{"warmup_steps": 313, "schedule": "wsd", "doc_mask": true}
MLP neurons of a small language model. Each row is named by its layer, matrix (up: input weights; down: output weights) and neuron, and shows model dimensions 0-63. Each number is 200 + 40 x the weight over its row's rms, rounded and kept within 0 to 999.
After each neuron's rows, "fires in" lists the words (lower case) most often at its 100 highest values on Wikipedia text that the model never trained on. A number after a token or word is its count.

L8.up439,160,181,180,239,110,184,222,236,188,274,233,166,236,225,160,242,203,186,188,203,197,206,186,234,301,163,165,220,250,197,162,196,202,209,232,157,228,148,191,278,261,142,249,215,149,218,186,166,187,125,195,223,164,240,288,111,229,268,261,225,264,197,165,224
L8.down439,275,276,198,203,179,174,224,253,155,255,192,183,153,171,203,188,200,175,140,198,211,221,118,169,202,145,211,211,201,223,139,129,273,188,199,195,228,213,185,196,197,152,210,238,227,168,237,193,188,206,197,191,160,119,254,152,160,259,256,254,141,213,104,193
fires in: "the" 71, "1994" 5

L13.up746,237,229,173,239,259,199,207,218,215,160,200,253,185,203,83,244,234,196,208,132,144,171,189,223,243,187,257,272,167,210,202,205,164,242,202,313,204,171,167,131,284,265,270,186,191,213,133,172,190,181,261,241,285,233,169,202,213,213,109,139,157,174,188,272
L13.down746,224,172,222,190,241,280,175,188,180,222,100,204,224,204,172,184,212,135,147,196,214,211,215,251,173,346,223,213,190,212,136,173,171,147,222,187,66,200,184,206,147,210,215,225,240,250,167,224,194,174,175,158,178,214,124,179,183,192,164,184,136,182,184,238
fires in: "a" 91

L11.up765,223,150,196,198,203,184,177,254,184,245,228,230,304,197,189,257,223,220,217,145,146,191,195,166,316,171,204,209,204,179,128,186,160,250,203,189,213,224,222,204,240,279,269,214,202,162,205,211,193,202,188,237,224,226,191,172,214,231,195,206,234,295,122,223
L11.down765,190,167,194,289,205,204,215,221,219,178,154,195,237,227,223,181,199,185,244,223,182,216,217,185,223,130,203,207,248,245,189,200,256,149,216,187,147,181,215,253,105,197,219,193,176,236,214,246,244,219,168,181,170,174,192,192,178,230,256,179,223,185,135,150
fires in: "the" 99

L11.up621,273,230,227,196,233,187,175,196,255,203,158,208,298,182,183,130,195,234,218,172,234,154,212,217,173,201,199,271,238,165,135,152,142,211,244,160,229,149,202,256,215,261,141,204,143,202,263,230,191,142,219,246,220,207,205,233,217,229,260,193,215,157,184,111
L11.down621,244,129,243,169,166,98,210,264,225,236,214,175,270,167,162,191,111,238,188,110,169,198,225,162,192,222,182,152,245,187,183,265,198,207,173,154,219,175,271,188,286,201,203,189,180,181,198,175,182,211,229,191,143,126,265,209,226,200,246,175,260,204,230,208
fires in: "first" 27, "second" 9, "2nd" 6, "in" 5, "ft" 5

L5.up147,200,190,163,226,189,197,166,157,267,182,109,195,238,188,214,227,176,167,195,143,186,152,273,223,218,190,219,233,186,242,186,199,249,211,238,178,211,212,165,215,182,226,162,178,293,160,212,92,130,206,226,214,328,177,254,194,189,195,139,171,211,257,185,183
L5.down147,154,148,182,236,226,186,213,226,215,170,167,192,226,154,270,171,140,229,180,245,253,167,181,160,173,148,238,189,163,316,175,186,204,276,211,147,286,178,114,198,135,231,197,161,238,233,160,203,185,207,218,170,229,191,242,272,137,129,186,111,128,218,205,185
fires in: "or" 83, "orchestra" 4, "orbit" 4

L13.up425,228,262,282,170,149,196,198,203,211,222,171,143,265,259,242,171,207,234,173,159,257,183,120,187,170,209,191,267,200,163,213,149,189,214,236,214,202,212,298,253,195,190,230,194,142,139,274,188,190,153,253,199,206,171,198,190,227,209,168,240,188,180,124,201
L13.down425,202,229,185,189,188,197,178,192,221,279,212,185,168,218,249,136,207,146,176,171,201,156,147,185,232,170,157,153,214,243,266,223,202,169,203,273,89,183,274,167,142,210,252,176,116,215,216,195,161,203,203,264,203,205,204,96,141,207,255,126,206,220,265,157
fires in: "the" 37, "new" 14, "final" 7

L10.up524,187,200,208,179,182,235,226,153,245,199,158,215,224,226,74,260,224,153,255,212,227,73,231,152,230,273,185,235,209,157,188,202,220,212,175,228,195,234,176,172,199,215,189,235,225,158,183,225,178,226,213,225,267,225,130,240,226,251,143,215,120,190,149,186
L10.down524,149,208,155,174,226,215,222,232,223,207,159,222,207,176,212,187,266,209,210,179,260,142,270,182,169,263,224,198,226,281,223,217,206,189,177,185,228,213,187,128,186,180,242,208,185,219,171,191,175,227,153,145,232,214,188,223,184,235,213,158,164,166,153,167
fires in: "a" 82

L8.up657,294,191,317,197,187,161,310,231,214,176,157,220,176,198,152,241,257,176,142,169,132,153,112,174,246,288,189,180,163,217,200,200,160,187,162,231,210,257,201,184,235,258,176,227,159,198,203,160,223,213,219,234,252,210,222,179,253,164,111,203,196,264,227,180
L8.down657,211,172,160,202,206,233,226,210,229,259,201,181,144,179,245,236,169,221,243,164,228,213,239,193,193,197,218,288,276,260,207,186,197,196,253,202,209,106,136,248,271,211,184,157,180,136,139,201,211,212,193,220,202,215,198,190,115,133,149,160,246,187,279,187
fires in: "this" 21, "it" 19, "later" 15, "further" 4

L13.up380,165,262,208,218,119,177,247,211,221,181,252,196,236,174,214,222,210,159,145,215,223,196,151,161,253,170,184,214,165,216,158,209,200,222,206,202,200,185,187,159,143,175,198,217,197,185,241,210,104,124,229,192,254,208,261,246,170,248,142,204,257,186,157,135
L13.down380,180,222,203,240,197,184,179,123,165,130,192,167,215,176,236,174,166,205,295,253,215,170,181,173,120,132,252,171,164,207,175,136,186,242,141,175,173,195,213,234,230,225,139,194,229,192,150,267,253,227,189,223,182,208,194,241,244,95,172,119,154,169,229,162
fires in: "first" 49, "second" 7, "orchestra" 7

L3.up582,200,176,205,145,155,179,165,194,160,204,222,182,193,224,199,214,233,236,232,177,215,222,174,203,194,139,215,181,196,152,153,183,194,256,273,213,226,182,262,223,168,222,317,190,202,235,147,259,180,181,172,199,309,237,223,207,253,265,180,222,213,229,163,186
L3.down582,195,229,202,234,227,188,181,157,148,153,224,153,191,212,203,234,133,190,184,269,282,185,177,153,163,183,142,259,236,240,180,213,256,183,223,179,72,189,197,184,180,143,274,180,125,210,259,204,138,233,179,139,164,185,218,261,150,224,227,225,204,169,236,147
fires in: "at" 65, "college" 24, "the" 11

L14.up410,168,164,184,207,231,217,208,178,203,162,211,228,210,271,110,159,211,172,234,131,221,235,199,166,221,257,224,190,127,153,175,162,174,211,183,249,212,260,237,180,114,201,222,143,191,192,216,215,250,166,234,250,207,226,154,208,246,197,187,191,154,164,139,141
L14.down410,182,202,177,202,290,211,148,225,201,244,165,229,224,222,246,212,197,282,229,197,223,148,232,164,147,196,208,281,240,172,241,154,187,244,200,184,19,188,160,227,196,194,201,236,202,175,246,185,248,185,258,240,167,213,165,197,207,188,150,345,159,177,140,182
fires in: "a" 57, "his" 15, "its" 7

L5.up691,239,163,224,269,196,129,184,221,208,162,165,203,183,241,112,164,180,214,312,190,168,265,202,195,219,234,192,210,142,252,168,176,170,235,230,202,209,281,201,185,263,192,243,192,148,158,217,206,221,195,229,208,184,226,108,213,151,260,225,226,219,153,214,191
L5.down691,134,200,243,205,202,160,188,150,254,205,104,199,147,222,161,195,191,262,248,205,181,179,164,219,252,273,167,187,171,234,202,161,252,243,206,152,234,204,178,229,210,202,257,258,139,224,269,205,219,207,240,200,201,159,229,168,138,235,193,180,197,208,221,168
fires in: "college" 18, "a" 9, "football" 8, "professional" 8, "senior" 7, "footballer" 7

L7.up709,162,253,256,232,201,176,175,237,201,199,231,184,226,283,114,177,270,160,216,165,152,221,241,287,195,162,195,229,241,262,182,169,176,236,154,201,215,187,195,245,138,213,237,217,243,173,214,120,212,217,146,180,192,183,157,286,172,222,197,129,223,206,186,229
L7.down709,203,244,203,233,201,194,224,229,210,198,271,182,207,256,188,204,108,234,266,217,176,164,189,230,181,166,186,179,236,247,184,221,232,298,217,87,297,179,181,195,139,211,155,213,182,206,236,229,205,227,253,187,256,144,166,188,143,247,200,186,211,211,206,205
fires in: "such" 20, "as" 15, "website" 11, "very" 10, "called" 7, "using" 4

L4.up189,179,193,193,153,185,253,162,199,188,277,192,200,157,259,167,293,253,207,210,88,153,212,175,245,205,124,214,205,169,156,181,225,149,157,230,216,201,151,238,256,353,205,228,198,188,151,207,248,205,199,175,231,282,211,225,143,177,175,187,169,191,273,232,258
L4.down189,180,242,223,200,210,235,199,233,192,151,211,232,247,139,141,187,225,233,253,202,236,211,193,184,211,169,181,179,162,215,172,180,241,190,181,86,151,262,247,215,162,212,209,152,211,188,188,210,218,180,176,174,204,187,235,222,127,207,210,200,235,173,239,176
fires in: "the" 97

L2.up576,295,170,149,233,205,187,190,194,228,222,249,191,181,213,181,208,236,143,233,237,179,198,183,245,152,223,208,239,164,110,187,207,214,166,278,229,218,208,202,169,207,177,246,204,221,263,221,186,257,161,275,200,218,251,177,188,201,194,200,185,220,153,155,199
L2.down576,212,225,202,237,160,164,172,247,220,200,233,169,209,177,210,196,196,202,154,250,218,241,177,200,221,226,170,225,202,172,196,258,200,159,209,203,165,197,137,193,260,186,121,268,63,263,209,214,264,182,216,197,245,207,200,205,157,218,202,223,261,236,209,241
fires in: "served" 23, "league" 9, "committee" 8, "rank" 6, "ranked" 5

L2.up17,292,228,163,152,215,214,175,218,221,241,139,176,176,175,136,270,231,201,201,252,226,155,114,239,200,142,219,262,151,152,204,253,229,138,242,183,203,216,138,193,283,117,172,209,217,170,241,178,160,200,190,292,303,206,203,217,219,197,153,248,193,194,191,219
L2.down17,127,170,222,319,171,224,225,121,156,218,217,247,231,236,138,219,136,181,168,222,193,192,207,221,193,206,198,178,154,226,260,210,149,253,236,196,59,191,242,175,211,221,238,182,205,195,173,199,250,180,253,175,160,222,232,187,192,193,232,265,275,166,211,121
fires in: "with" 38, "including" 18, "gave" 10, "received" 9, "in" 7, "defeated" 6

L13.up202,211,259,249,210,177,166,153,213,175,195,203,206,207,209,203,183,249,173,239,236,93,147,200,258,164,282,182,294,219,237,181,170,181,260,160,211,223,163,216,161,202,235,222,178,120,177,224,265,185,162,166,197,252,166,232,249,149,227,180,144,158,158,171,207
L13.down202,266,253,248,214,223,208,146,171,206,164,224,281,192,169,211,139,153,231,192,274,171,246,134,199,171,188,281,172,199,246,128,195,196,183,212,226,135,207,265,193,163,203,194,221,255,204,252,291,165,179,167,130,240,213,226,157,119,120,191,237,179,199,176,212
fires in: "north" 17, "south" 16, "most" 10, "one" 9, "east" 8, "many" 4

L2.up288,164,232,175,193,191,165,188,175,173,181,174,260,287,240,183,170,209,227,197,192,198,183,214,190,246,200,190,244,170,196,231,176,114,227,229,265,214,166,189,287,200,237,246,205,155,117,235,215,260,216,181,245,236,267,188,182,193,202,226,197,249,221,235,229
L2.down288,99,178,201,204,176,174,228,208,231,240,321,246,186,196,256,235,217,215,214,182,144,247,215,239,160,216,159,195,159,143,193,228,253,202,219,128,62,171,220,148,171,229,191,204,226,219,186,169,199,158,230,153,200,226,202,156,250,141,236,191,217,141,145,204
fires in: "the" 57, "their" 25, "his" 12

L8.up703,180,265,135,163,181,203,146,185,201,186,184,195,226,175,201,188,288,215,258,228,136,157,202,197,179,197,169,236,204,189,206,199,209,231,222,168,200,203,194,192,230,289,207,209,203,201,181,145,229,196,158,216,287,211,220,234,148,189,251,183,208,242,208,154
L8.down703,253,259,207,198,227,184,165,215,164,212,167,143,184,195,199,234,211,207,258,187,240,215,196,179,156,109,164,196,166,131,251,223,190,170,92,206,246,231,215,134,260,182,243,202,235,132,206,198,167,247,83,231,138,175,257,206,265,191,224,287,237,258,206,172
fires in: "with" 87

L10.up378,167,293,293,184,179,208,193,225,207,173,270,156,205,264,208,128,217,229,202,130,238,179,201,224,249,166,266,232,281,189,187,182,203,110,185,218,199,194,214,197,242,263,214,113,213,207,167,238,171,209,187,232,245,180,232,246,231,178,165,149,186,268,156,219
L10.down378,139,233,253,203,125,196,177,140,243,160,239,166,197,228,213,137,218,188,239,215,225,145,213,172,127,216,197,137,220,227,297,246,252,157,168,161,180,270,246,224,70,201,150,210,188,206,199,203,203,225,270,142,216,264,235,200,175,115,206,206,223,233,254,206
fires in: "eastern" 16, "great" 11, "new" 9, "old" 7, "small" 6, "western" 5

L13.up353,207,181,251,238,214,227,135,194,173,231,198,171,214,208,199,168,258,211,179,181,198,244,185,283,202,207,199,203,221,180,157,159,160,246,238,157,192,222,225,255,204,172,266,118,174,228,204,172,187,161,222,185,278,244,211,202,289,218,209,184,182,249,227,152
L13.down353,204,240,156,235,162,209,184,137,133,191,199,206,279,167,149,258,210,193,168,205,222,231,264,176,144,191,296,138,174,220,215,94,233,201,153,236,137,240,241,184,164,196,244,187,135,185,192,124,188,261,261,208,209,157,188,176,218,150,243,185,224,247,158,283
fires in: "from" 29, "at" 27, "in" 23

L4.up283,287,170,201,146,288,188,235,214,252,191,201,201,174,252,213,182,218,209,287,179,200,105,181,268,224,201,182,297,237,174,218,180,163,176,254,176,212,187,274,189,198,186,195,305,212,197,222,210,231,221,269,160,237,221,198,134,137,185,192,226,180,187,213,223
L4.down283,258,218,149,165,210,292,220,164,209,148,144,209,227,163,223,260,176,223,147,228,277,252,144,196,106,99,248,194,191,206,123,205,238,209,202,131,140,222,168,188,116,178,162,226,223,228,202,198,241,200,180,195,241,150,218,164,174,170,179,127,158,176,161,198
fires in: "center" 21, "school" 20, "institute" 15, "camp" 8, "campus" 7, "schools" 5

L8.up32,193,217,235,154,142,200,197,193,216,167,161,233,219,179,190,270,154,164,213,193,172,134,172,198,167,196,285,274,167,257,204,220,208,231,181,198,210,166,229,185,153,213,233,191,297,131,213,84,149,208,304,199,289,182,206,193,200,259,208,209,182,255,185,207
L8.down32,153,177,240,221,236,225,163,136,251,194,161,211,186,173,256,200,146,222,255,241,242,208,201,225,168,201,160,208,216,241,217,264,177,248,213,187,221,169,91,206,148,193,176,206,303,221,170,182,185,195,157,141,273,155,171,215,153,103,201,161,243,222,166,173
fires in: "or" 74, "may" 6

L13.up171,185,213,178,242,211,284,267,176,220,162,111,190,319,159,196,142,223,121,276,169,150,188,216,237,218,203,188,216,198,164,185,247,206,214,251,232,176,219,222,237,176,195,243,182,210,204,183,219,198,242,173,180,222,285,196,195,195,257,237,179,212,180,186,221
L13.down171,262,203,175,271,206,174,187,259,204,181,216,172,203,217,201,197,194,212,175,209,208,194,191,189,179,184,143,174,214,194,243,210,232,207,204,257,0,214,194,198,191,192,224,190,245,201,202,245,244,233,182,188,126,200,196,212,206,193,249,245,190,236,199,181
fires in: "and" 93

L2.up466,234,235,160,108,143,177,226,190,203,227,200,249,297,193,161,216,317,204,233,250,166,228,192,207,240,183,116,294,233,239,215,249,134,210,264,238,209,226,164,212,181,160,223,230,178,221,251,194,139,227,243,210,219,212,231,219,178,232,140,185,243,220,157,230
L2.down466,133,176,199,197,191,193,223,135,166,194,227,206,190,230,174,272,197,232,193,208,206,211,188,157,196,248,220,138,271,182,196,158,190,223,215,183,84,162,212,198,207,221,151,162,169,173,166,278,149,217,199,234,139,198,175,267,202,217,178,140,223,232,162,181
fires in: "this" 88, "thought" 4, "history" 4

L10.up643,143,153,135,312,203,219,236,189,298,161,153,234,176,164,149,189,318,221,204,193,133,176,114,166,191,165,238,192,130,257,200,203,213,181,252,216,217,174,209,272,195,272,211,245,190,194,250,122,214,197,188,271,207,190,235,298,197,211,166,125,199,192,150,198
L10.down643,224,192,251,205,266,190,197,241,234,196,198,219,183,201,199,184,252,249,134,245,146,138,238,206,193,146,256,175,250,186,185,237,163,303,204,236,218,229,160,163,197,241,163,163,207,187,183,258,199,168,121,189,193,254,204,253,193,213,189,170,289,176,171,176
fires in: "an" 20, "be" 15, "the" 15, "and" 11, "thus" 10, "or" 7

L3.up680,186,194,207,185,170,186,182,162,190,234,216,235,227,271,245,169,190,187,335,244,91,170,203,222,254,205,179,154,212,233,128,116,281,240,181,192,215,203,215,226,214,217,241,227,152,228,145,245,186,209,257,201,291,224,197,184,162,204,223,151,181,283,200,234
L3.down680,239,252,288,191,220,222,236,167,182,145,199,201,165,191,297,213,151,151,194,283,175,130,195,200,217,268,199,199,161,219,223,232,162,184,181,216,150,134,235,293,198,215,224,211,166,262,113,270,143,175,283,139,178,169,200,221,167,138,309,156,204,229,247,208
fires in: "south" 23, "north" 22, "of" 11, "east" 5, "west" 5, "northcote" 5

L7.up610,180,189,253,116,223,214,146,143,180,226,198,212,205,213,143,192,207,154,198,222,201,165,203,175,147,150,188,277,203,196,195,196,131,215,190,149,193,158,224,231,209,216,226,229,109,134,136,180,163,225,204,190,240,242,184,151,200,222,222,203,226,333,221,332
L7.down610,200,226,209,228,194,216,147,134,190,169,272,158,169,163,276,211,213,195,142,268,180,280,247,349,255,168,162,174,175,206,196,175,191,102,197,168,211,162,200,219,185,132,258,197,172,259,157,206,122,168,269,227,219,191,214,154,223,224,121,191,167,122,149,152
fires in: "on" 23, "in" 15, "with" 9, "of" 7, "the" 7, "for" 5

L2.up162,230,173,253,174,213,170,151,205,224,218,175,212,215,174,192,192,195,185,235,271,212,179,179,182,191,182,228,203,249,204,197,123,217,192,232,191,219,158,288,201,182,205,247,161,231,181,167,263,196,206,165,255,301,222,180,183,222,207,183,218,195,226,168,190
L2.down162,226,270,238,206,222,188,193,227,188,157,262,142,158,181,222,178,176,205,263,300,256,182,172,181,152,168,178,218,235,225,214,188,218,204,229,174,102,193,239,149,207,191,280,182,198,232,253,217,103,244,145,119,151,186,212,214,204,211,239,274,207,227,188,177
fires in: "at" 92, "a" 5

L13.up179,167,225,190,156,149,206,238,213,196,180,116,205,252,215,158,234,268,177,184,144,139,191,151,193,227,207,184,213,144,180,148,205,190,183,180,170,200,198,199,165,200,262,276,169,174,150,191,235,211,231,257,241,299,283,209,132,173,220,172,208,169,193,169,224
L13.down179,155,206,206,222,222,228,189,143,240,213,211,223,173,283,261,130,204,217,251,162,231,182,208,160,205,284,191,194,202,127,171,151,255,170,255,216,32,163,277,214,124,180,213,253,223,165,284,187,231,150,206,189,202,179,186,252,200,181,230,254,207,213,160,182
fires in: "s" 60, "her" 12, "its" 11, "their" 6

L7.up81,198,229,167,278,242,161,194,235,218,255,200,208,242,208,112,180,222,111,222,243,118,185,171,286,213,206,222,167,171,210,175,224,151,237,222,212,220,217,202,199,181,244,198,230,202,226,192,200,213,195,153,193,170,228,151,242,208,175,210,199,214,203,175,226
L7.down81,231,188,156,192,232,201,177,200,274,202,245,183,233,228,184,194,196,278,162,155,231,211,207,167,192,170,137,183,214,256,209,140,209,235,237,102,240,170,199,225,235,221,127,236,208,237,170,152,227,191,209,198,200,237,192,203,124,185,238,194,210,242,194,208
fires in: "following" 18, "than" 17, "as" 13, "called" 8, "into" 6

L4.up675,213,233,243,191,176,192,141,232,214,246,192,152,211,266,204,155,251,223,243,257,135,257,219,263,186,236,212,243,131,268,198,221,169,197,206,229,206,183,137,235,313,173,270,190,155,183,192,246,234,209,226,265,237,211,143,217,212,218,205,230,206,238,239,212
L4.down675,194,244,281,220,233,196,264,200,233,231,241,165,267,175,214,163,247,208,235,144,192,217,92,216,183,136,168,212,204,218,204,232,224,218,243,162,75,200,193,159,189,181,204,256,209,226,167,225,242,183,191,201,133,253,241,164,218,178,193,139,166,192,227,190
fires in: "the" 64, "royal" 10, "against" 8, "left" 4

L2.up219,199,222,217,211,183,221,215,223,280,166,182,236,255,258,148,95,266,188,227,200,185,244,245,201,322,232,191,244,209,208,212,183,173,227,253,239,208,224,197,282,177,187,180,250,233,193,262,191,241,206,276,175,211,217,207,173,161,203,239,184,226,151,214,213
L2.down219,167,185,180,148,178,196,160,186,186,198,203,229,201,241,222,275,128,226,176,150,219,211,180,157,248,135,193,170,211,209,269,269,211,315,192,163,107,196,215,193,189,199,210,179,176,266,191,149,259,165,209,196,141,176,136,265,162,200,162,223,166,167,253,169
fires in: "public" 15, "government" 14, "these" 12, "international" 10, "military" 9, "its" 7

L3.up201,229,183,203,167,188,213,247,224,197,195,240,148,193,219,234,167,223,225,298,257,236,230,293,187,249,227,181,256,170,193,226,199,140,191,181,294,200,202,233,251,223,176,244,299,204,177,270,132,181,185,283,220,205,190,263,184,229,203,230,202,173,166,164,199
L3.down201,149,181,228,260,194,204,242,204,255,192,207,206,181,230,209,228,193,278,190,239,154,207,125,180,139,231,145,186,148,162,267,181,215,190,215,150,21,195,153,196,170,224,186,145,209,211,168,223,230,253,131,222,204,208,246,153,241,211,180,194,283,201,206,151
fires in: "history" 20, "population" 16, "building" 11, "development" 10, "career" 8, "results" 7

L2.up458,127,239,248,232,222,126,181,124,157,234,182,190,298,218,210,184,227,210,196,164,230,172,227,198,216,205,204,274,209,205,183,107,173,154,207,181,214,195,267,287,89,238,226,208,235,168,259,209,221,216,261,173,227,226,175,69,168,179,183,172,123,195,126,207
L2.down458,179,196,187,267,268,178,240,166,191,186,258,135,233,225,138,178,188,192,173,169,111,230,169,235,132,185,179,227,197,257,157,268,232,249,234,150,70,165,201,135,150,158,185,229,183,172,181,234,178,218,173,181,149,258,234,223,336,171,174,220,204,103,193,251
fires in: "new" 33, "support" 13, "owned" 7, "supported" 5, "website" 5, "own" 4

L3.up600,298,278,205,209,179,160,172,108,180,184,133,160,246,229,191,140,258,164,237,224,171,216,239,276,170,250,207,162,164,222,128,254,136,176,212,181,209,276,131,199,220,159,241,203,187,146,206,236,173,202,209,203,198,211,202,190,173,197,154,168,212,186,235,205
L3.down600,261,246,240,162,188,271,242,267,225,195,195,234,240,217,221,243,153,209,205,208,223,217,162,231,145,242,169,168,271,237,199,268,225,229,212,211,148,222,135,195,232,158,237,204,177,227,244,165,258,207,180,136,152,266,198,211,304,209,182,223,222,248,155,159
fires in: "under" 20, "by" 15, "to" 15, "he" 13

L8.up528,198,279,149,191,179,154,301,191,232,240,202,244,217,193,162,199,311,185,232,196,177,219,202,169,279,223,212,266,180,216,180,209,178,201,223,253,224,212,120,178,99,293,196,204,194,196,217,224,185,182,193,209,203,234,193,250,219,152,234,217,223,132,287,162
L8.down528,224,158,168,156,209,185,182,170,262,237,162,190,136,186,226,192,170,187,167,191,233,243,235,219,214,166,263,240,305,230,226,235,183,187,191,208,239,153,156,118,207,99,144,153,215,219,178,171,155,219,205,214,248,132,117,205,201,193,201,232,213,272,259,153
fires in: "not" 17, "him" 16, "it" 12, "first" 4, "earlier" 4, "later" 4

L5.up70,205,204,184,174,218,224,182,96,188,200,215,217,267,213,148,173,212,192,269,211,173,132,227,202,250,191,214,240,214,203,218,214,244,196,127,183,204,200,229,194,268,187,179,232,221,193,205,185,195,215,239,222,224,208,85,185,269,179,151,187,189,176,75,202
L5.down70,158,204,255,223,231,220,204,264,213,216,179,202,148,185,217,176,252,152,257,112,245,171,253,164,164,233,167,295,218,159,292,177,220,192,187,218,248,148,213,143,247,225,168,218,176,207,229,229,213,182,159,173,191,236,228,203,198,186,118,186,219,155,132,119
fires in: "a" 98

L14.up229,246,214,142,175,138,213,221,106,153,199,149,162,218,185,196,168,253,181,233,169,228,120,224,283,222,137,174,204,219,173,181,225,193,266,188,186,219,242,183,217,189,240,266,164,219,163,255,207,141,150,204,279,175,270,214,190,228,263,221,180,195,156,178,218
L14.down229,200,189,136,272,164,245,189,106,254,214,232,268,252,180,217,236,190,242,134,221,207,280,246,151,194,175,147,170,208,169,163,219,189,185,211,154,91,249,170,198,181,266,248,163,203,248,297,190,144,262,204,186,247,167,257,179,185,223,227,187,180,196,185,214
fires in: "in" 56

L3.up512,247,244,201,196,191,171,175,206,277,177,216,216,202,287,232,163,231,202,294,247,174,175,204,239,252,240,140,244,219,202,178,212,161,122,196,158,220,162,166,203,224,161,341,245,176,215,222,203,223,190,229,217,190,222,184,199,184,291,215,189,227,206,177,241
L3.down512,246,218,264,218,170,165,229,164,212,230,213,265,187,225,193,187,191,228,256,180,206,138,218,155,198,174,110,218,245,159,288,182,227,148,244,97,95,223,162,175,296,268,257,245,159,174,184,182,199,187,206,164,225,229,179,249,82,174,263,226,167,206,227,174
fires in: "player" 21, "footballer" 11, "players" 11, "club" 9, "politician" 7, "football" 6

L13.up673,193,204,179,248,182,214,155,207,182,154,195,239,269,169,186,194,223,160,219,223,171,255,220,151,231,179,191,160,178,235,161,218,182,201,212,238,225,221,262,259,200,157,234,189,237,123,167,170,97,169,154,179,242,181,210,185,193,184,128,194,186,228,208,219
L13.down673,242,237,165,215,197,270,234,217,219,254,142,243,207,218,188,255,207,255,242,155,112,199,190,244,130,202,177,223,294,206,153,190,222,278,180,209,121,170,161,104,221,205,236,202,192,239,168,206,187,214,234,175,197,155,202,273,121,217,137,231,170,229,173,152
fires in: "at" 20, "get" 12, "that" 11, "thus" 6, "prevent" 5

L4.up387,228,194,173,167,173,208,207,244,178,236,180,197,265,154,215,160,219,202,255,232,245,187,173,234,216,91,262,218,237,183,168,183,212,219,188,231,214,215,194,210,216,131,185,216,198,223,219,174,149,198,190,218,274,163,269,203,216,188,184,229,198,257,197,238
L4.down387,208,230,219,268,232,162,203,207,164,168,281,155,236,139,228,218,162,227,243,272,262,205,186,222,138,148,182,230,261,225,221,241,214,238,182,210,140,164,185,157,212,106,268,193,226,206,243,227,109,200,128,158,164,135,220,270,188,203,212,302,211,245,153,129
fires in: "at" 86

L5.up233,236,195,154,166,198,212,147,209,193,225,154,148,211,155,182,246,179,221,210,161,223,173,196,215,203,169,207,225,171,197,193,220,276,191,246,252,213,198,224,223,245,137,236,239,257,234,219,104,202,193,183,192,257,215,265,148,212,170,220,232,190,287,196,205
L5.down233,176,263,238,171,196,206,166,163,139,248,148,172,125,176,151,217,248,201,180,187,217,222,171,208,163,198,142,212,191,167,263,216,179,247,126,256,215,247,144,173,236,159,211,227,252,173,214,240,205,213,159,213,150,212,175,204,209,171,219,343,219,224,173,203
fires in: "with" 90

L2.up449,219,231,178,234,265,234,202,154,185,245,128,195,200,249,180,200,208,98,140,243,154,174,225,217,193,171,231,199,144,128,182,92,221,175,223,202,214,153,196,252,228,149,250,222,213,127,211,195,271,196,186,173,212,222,198,186,93,152,173,204,214,161,209,258
L2.down449,232,245,174,240,205,239,199,218,230,166,207,200,188,191,234,181,153,171,229,239,190,281,197,194,135,224,85,193,206,187,205,280,215,174,265,200,132,233,143,148,183,164,230,144,195,261,206,193,151,227,168,195,122,236,164,161,177,151,191,212,197,243,257,234
fires in: "and" 34, "to" 11, "by" 11, "of" 5

L2.up404,241,199,232,188,216,99,264,190,167,161,193,228,277,183,243,249,257,171,220,261,236,194,254,235,213,207,209,220,138,210,194,208,200,135,179,187,224,212,270,175,131,221,206,248,262,174,181,176,172,224,232,192,197,191,200,195,151,157,208,214,151,173,130,254
L2.down404,292,168,175,230,187,184,259,185,196,116,245,239,225,195,180,177,152,189,269,182,296,225,191,196,171,169,213,174,200,256,122,203,203,192,224,202,202,259,257,182,279,142,218,255,211,202,153,174,236,188,229,163,290,272,199,171,244,156,271,126,172,232,182,192
fires in: "school" 37, "population" 9, "buildings" 9, "employees" 6, "schools" 6, "build" 4